config.yaml
n_kv_head: 2
qk_norm: true
attn_scale: 0.109
init_std_qkv: 0.0425
init_std_up: 0.0425
lr_mult_qkv: 0.4
MLP neurons of a small language model. Each row is named by its layer, matrix (down: output weights) and neuron, and shows model dimensions 160-255. Each number is 500 + 50 x the weight over its row's rms, rounded and kept within 0 to 999. Numbers have three digits each.
A block is one neuron, or neurons of one layer that tend to fire together. After each block is what it responds to, as a language model described it from the Wikipedia text at the highest values.

L6.down36:410516499482472500528487489435474543542469493414528482522482380535513499500456452516468577464456565397520350479493569396482493370495434401491424554494525536413469506454458504519483529497450582523459531459533538499493451476440431479537421460489525516501510416490499474585602567504501575453
L6.down158:476479506439459482592657441528508452513470564433479456509481541453548497506537519510478443591538517532524445478462526456504509508505513466479545447513461516522533423467491500551551435476547504561502497506464447491457495366532538505431540560504535417439566479481402448512507536505512526478
L6.down812:573397565531476447511441497540433510505429511515528505519567558584552433537462516526566601467515456472513550548477534450515417508430470490512473504436523440470576477486490461524533506552458460390516555473646426464567488578543561471512453508578538602538540556474513508445495425449517532494
L6.down994:477490610386552457528520527414522524532541434429500528530522501605487491597449496455476517545543499529523421474589556432398453459575517379577531525476553556483474539482469451437537565404460527483463518412518475543480496429540502577470562506554533491501496408482526554554509539518531535510
Word-final pieces in headers

L2.down412:564453470445512512559444529480481610492437434543530502470542461421519558566591453522437561452614493514468510532511512636461557506475512580457558503519516537479471573538527459433444498522410521473420411670499448528555547545530522440543583524422533443479508505524582499515500493501606506498
L2.down480:506511457553502487487404444454459479501535457531472480335490527467516504498450541610520447466464441458420497399524492513398498462509580492536505513523434473545535575589439473456508544529476489485520411493474463455492438377520525496552437392600394493505530576543457581554521464465525488481
L2.down572:532493453467523534380542546538520490473399434494505496445520533469626395478473541502430571559497543548468502447589522599493471518469558522486452507522524539457437503499477507476569498543491528472484447562494526489431506553637469535431426547450498534539473558522472542532450450445486487480
L2.down964:484459565505570521382532434516513537478413441442578509435565476492519480449470431560487397534446533562451410471513524535466433444552522492470512464571509550519468485489558559484487460548477492545535471450452543563517472517506452433550491497503525537513492532494434483462558472532468440492
Along, result, word-starts

L6.down114:569514501493488487449524500544512492545529399464571471536487499527508586497575572498534516534526474412465593563532404487529508540500518471461522456453507416515410424503497446530575542522552515501548583545502582491472474573499472647539516476509550527498511589513490500425495535533440509559
L6.down199:501482491485483575495530564566506461493512483501556479579385496476599536486479581486488481527438524520494404595428443499492452526511527439460482493513528510578452504529473540533575522555520484581544483477510532473480570511623451473499423506560579527522512525478441490519516466498546402499
L6.down265:439522468565486616477513544536520476387611535569506464484451550537500491535468562456467512508486433461416578641424480515503513435587417437481556458545556447446389457486395484494547600560504547530504492465501481493524455542438472614529445542468582496508406528486529489420425548531504453538
L6.down722:544421534625421539467472555564507514520492408492522530484469525534405496560569518493500471546463527477585504526553360515465509461406509482442598475465564535439459522541547521459501455542440505523550550528557461506544451539515485451517445546453510508474511543511547546337497525508405478472
Number separators in tables

L11.down526:528568481474454512461438475472464512407474479517446568563533505542538434414537525461477402574418496381535507464485558420497466477449522485417510529472485553403478433444414511524484540521465511497526457469552494605511546477511542526531526480566562491448547477577450435492396516551433535541
Role noun endings

L2.down0:521481464387462447481553531496488523541505507487580436453528495463469564508551571473420489482411483398528513528425484495488471391603506409386509364548464512518517519552453496573542509449487458526445473566449588562446526554581489519504545489489492612521490481424559569436501410436480535530
L2.down359:490560479484526486495538540466508467600498447584502464508459509513435493579538485432511454434492469509485506578581509560492476497524454454441449454565502483482475478566564616556469513555480476510505491555506591558498577601490435601529521492468484525476542484532502643433550539477513532547
L2.down811:430456491451514568427590465581480541485554504477500438677429512432496464445576553388472465433404491509394525510581449518531451587542592442447527486496498593510540402461527489549479552496479591528498461441496550451509450481573555514528512468453520562493464530499575666479513473514452361528
L2.down978:497562496618558485508523482525456555426494543480442524578506502446583475517484439497510533537475549493493492452498563528426431537412544455421606503486584463478482419485480416503561617453465461436431554583520571417586422512527493488500480522544530584478508425517497507474461436443461503524
Split wiki-table header words

L11.down30:520478510609475558458546554461504483428411509425500548479522503482461504597553591535488463556539496464418523471522612458498394433488507496462509455555543409610439514517472468528477495491423576495457559589507523508543573453463524597450583479510500412496564500464536474507518456544540485475
Word piece after initial T

L2.down261:466528463532512485493468604564530499511596431518545522551440523498414476482471606461524513498538549534591461505510461451533546487510540468401623459489554520480461463511604565485576611505493499532483544573476483471472463453588499468500526454483627512558510448404441363381575538579519566480
L2.down270:421425525446414542489508438558570543510415508497490606561445490474519471499481563548504477554557392508551460537511437490438551403490552485479369494542497500439515498590480528430507471517423509518464442510587521481459541536508453475579481540429535497483521523512459474492528506504517526470
L2.down822:472566526524429536479565449524525471422484434567501409432603452506541484532492523433629447484585351454461423522520553462365461545454545541507579559492538615483519501461488527533471524544458512525512503610388609494453605500535435579513464529506527500474503560544497526474497463489422399434
L2.down1014:574496562437547629502465475534483560478524495550511515489470482453567500530430538484528480502557473461516488435500426517387441407544439495480589465373533560481489504638508546548521534528553504509484566453395527494527476446445449594390524474558467477460492521439500501468483528542431407510
Table header cells

L11.down774:440447485501505498507514490579577463446603509515532553438579518436437549466444498561478598597595401500583507469537552346458570462572472385483548488428567482438548581498533637484481487504457602461474568513569472568472471585547492491564560570520528490512511523456496503522532511488496493542
Mid-word fragment tokens

L6.down7:569474478606509498487549606495547535456452471449514523513489558472544440566512535475518414452552474465511477455475478518478442382506508523586606457386545523518465530439493440448442536512531546526485524563511554532503493480566403423602538581435547509470469548472497495485554512548485468404
L6.down163:472462442467413412459571452478499551475456428530532514469551605510505525503443508539490457516483463513493492543533522555514404467525512572525490474456470635511519443451515505481489489602555528520562594498496466508482507467582363376574572455419449575479489589533553460547504316442479516560
L6.down367:424552455507558406543455449408561489512517515481484515507533602462473485526322458567447526497543450470518458520484570491422485349515491485516446497534508579498463582460472445545476501584468529488491409493505509535470498504484501476558511527439460458462441492475487528501457462469495551507
L6.down758:563495440497492425530446531374485492472502454541492511489551602423464545552389575534524490481570547491460520475524478477441458465516489545449442470425494456527554461512522456457449564402387495387467543560553532480522518579480491569529516466530485441549549531486558583505504505501520583560
Hyphens and range dashes

L6.down184:470570483439483547438542486528463553528489521466588442509461486510539431503502558511599530563557463505496467469449445391541511450493528564350508492533525485428441546493492492415522499538474470435416476557593586557528508394590480512560548449590492487457503470505541606462539484542547478490
L6.down728:452512515426494516407559473539487506510536437496508490541485510388542433528499529576428478554423405553476464429507485423436557567454507539485508479599558575566396543566375460437411542466538478436553524521548502500512526424508550489454560488581562427513571550510513472589616459462511429469
L6.down874:441533510489398486542541526582467420402483447474471474584568597459547527546454533499506501585545500563522531459480484503492410461507512498436547475484494520561462569511510469449387482518505462506543465451533447469492504478598546518511535489457552498478467603540504522516531491440521494542
L6.down938:586526414522504428540500464533512461505485564477600475550460537457561504488493564489454482480531475525463467525410499488534461545507483511518578481547466473506534517467499591522493577482526485553550589599496509401428493527514575429531500478418439550422584488504464464574514465424517471438
Early mid-word fragments

L6.down380:494415540492474446422465437473539582578466475554546507540459502498380501465454547517528485426427588477592468484531511413455465454508554420495484448511514488420521474543508499495491547421483432476407452493566442526442501517493499501487524485520492493515488531456440431461559563479520510483
L6.down605:498487521411462536616465533462530556545576467505508490497521451577504544561549610444526578500474488509529472410450574465532520535520538410475478596422629497494477544560607644430534489436469481493479525491514544407478458438449599558537419449515473549458511513522536628502482522508495581478
L6.down925:496412541528585574468531483477565470573480437453430583606484528408544459538512555498451449477487499602548505505497418575511564515573483473557502503464428467573491523406482571446535570424513416502510590518535445533436495551399518421639554517472498448490501549585522530582571494472539474579
L6.down968:486410440529440470470466606529585473501614533468462560489393432518473478499465534527480498595609572543544505601530558596516578506498443557483550440430623436508499479502509591474531510450484424554472557642474508444455498527463575475516396536451537441630420457560505483487573441499554528485
Word-pieces and table separators

L2.down6:634425445490505527533526568595451381472485557619551507525518447508515464496448494477514453527539494438499578506375467425513445569480488500528471509549515454500513510614563463497515461525411499502548448566463458524526476462464459462503493512518580490381499514459549477461499508475469495471
L2.down162:574430432453488560523507547501429390537558378532482476479486512407536528521475536497517485435547441460473534412378493427425498490482401565463492501473431541554577538490480477537518561519537516600533423553538473583481543560422492564565489470513543469482537514536532416473548526416488451484
L2.down278:454472439426449497478567525495439557461505485432546583474525491493491375489491535577541512577448525468471533557457523536526616565511577400585491502485484515456505556498499515465500509551409461464476444590457570487452603484479526517492529458476552457508450535475438521510475436478504475457
L2.down561:496434514491609484508509454524457409458519454487460563508508443438543504438456601560438544494554497438497566558491408418512547489428474483578479403498433503452444567533536524476503585507562535535494414521509480495509485432557546504474472424496544400474502519540498426611472522464480468419
Mid-word subword fragments

L6.down14:590439566563452494501482536431515494497420415606491576527486446552398463558433469539507479583641447454496495488480418545543396583483452426526524544389552483430529444552532487470491460453487515514496487483456481504525405565545475521414432458581527474489481521522600504474549578459561423494
L6.down28:506499574519542488487479512566458445453518523479524514544545539503482498593427523474437437650565464408418505499497429511468468502502500435555535422450574574566467441488410482498494497458498470543453486531506457544459499528439485516462527530480535448403483486664447455503559532528485592531
L6.down511:457460526567419537477510409481517619536452527470522515410464448560489456495445488441488415629596428464572510589485534486566429483398505462514395495511497518472536524469489555536507558416465509479562462620510476514395552512426508603451472451559407447560466510506412541525597575495466430411
L6.down1001:523495490477417503511490556524471478461458428535494485566424462503479466544343569465400472531529502470620482510510480518508574507459456519538482482484488401550468565455531441500475477453471642432591486483536578413490427556509555518532473513659561480507461488544476439391527515541500569472
Party field label

L11.down472:500433458504448510476494502493571542477500408481506480549519448427477548530508455506469567526398475528540442524512552425442521432462506488492540441632549531475467527500534571443495509509579484585587506472452549457527510544397432413500505493457471521508513425544504486433574506483484489444
Periods after numbers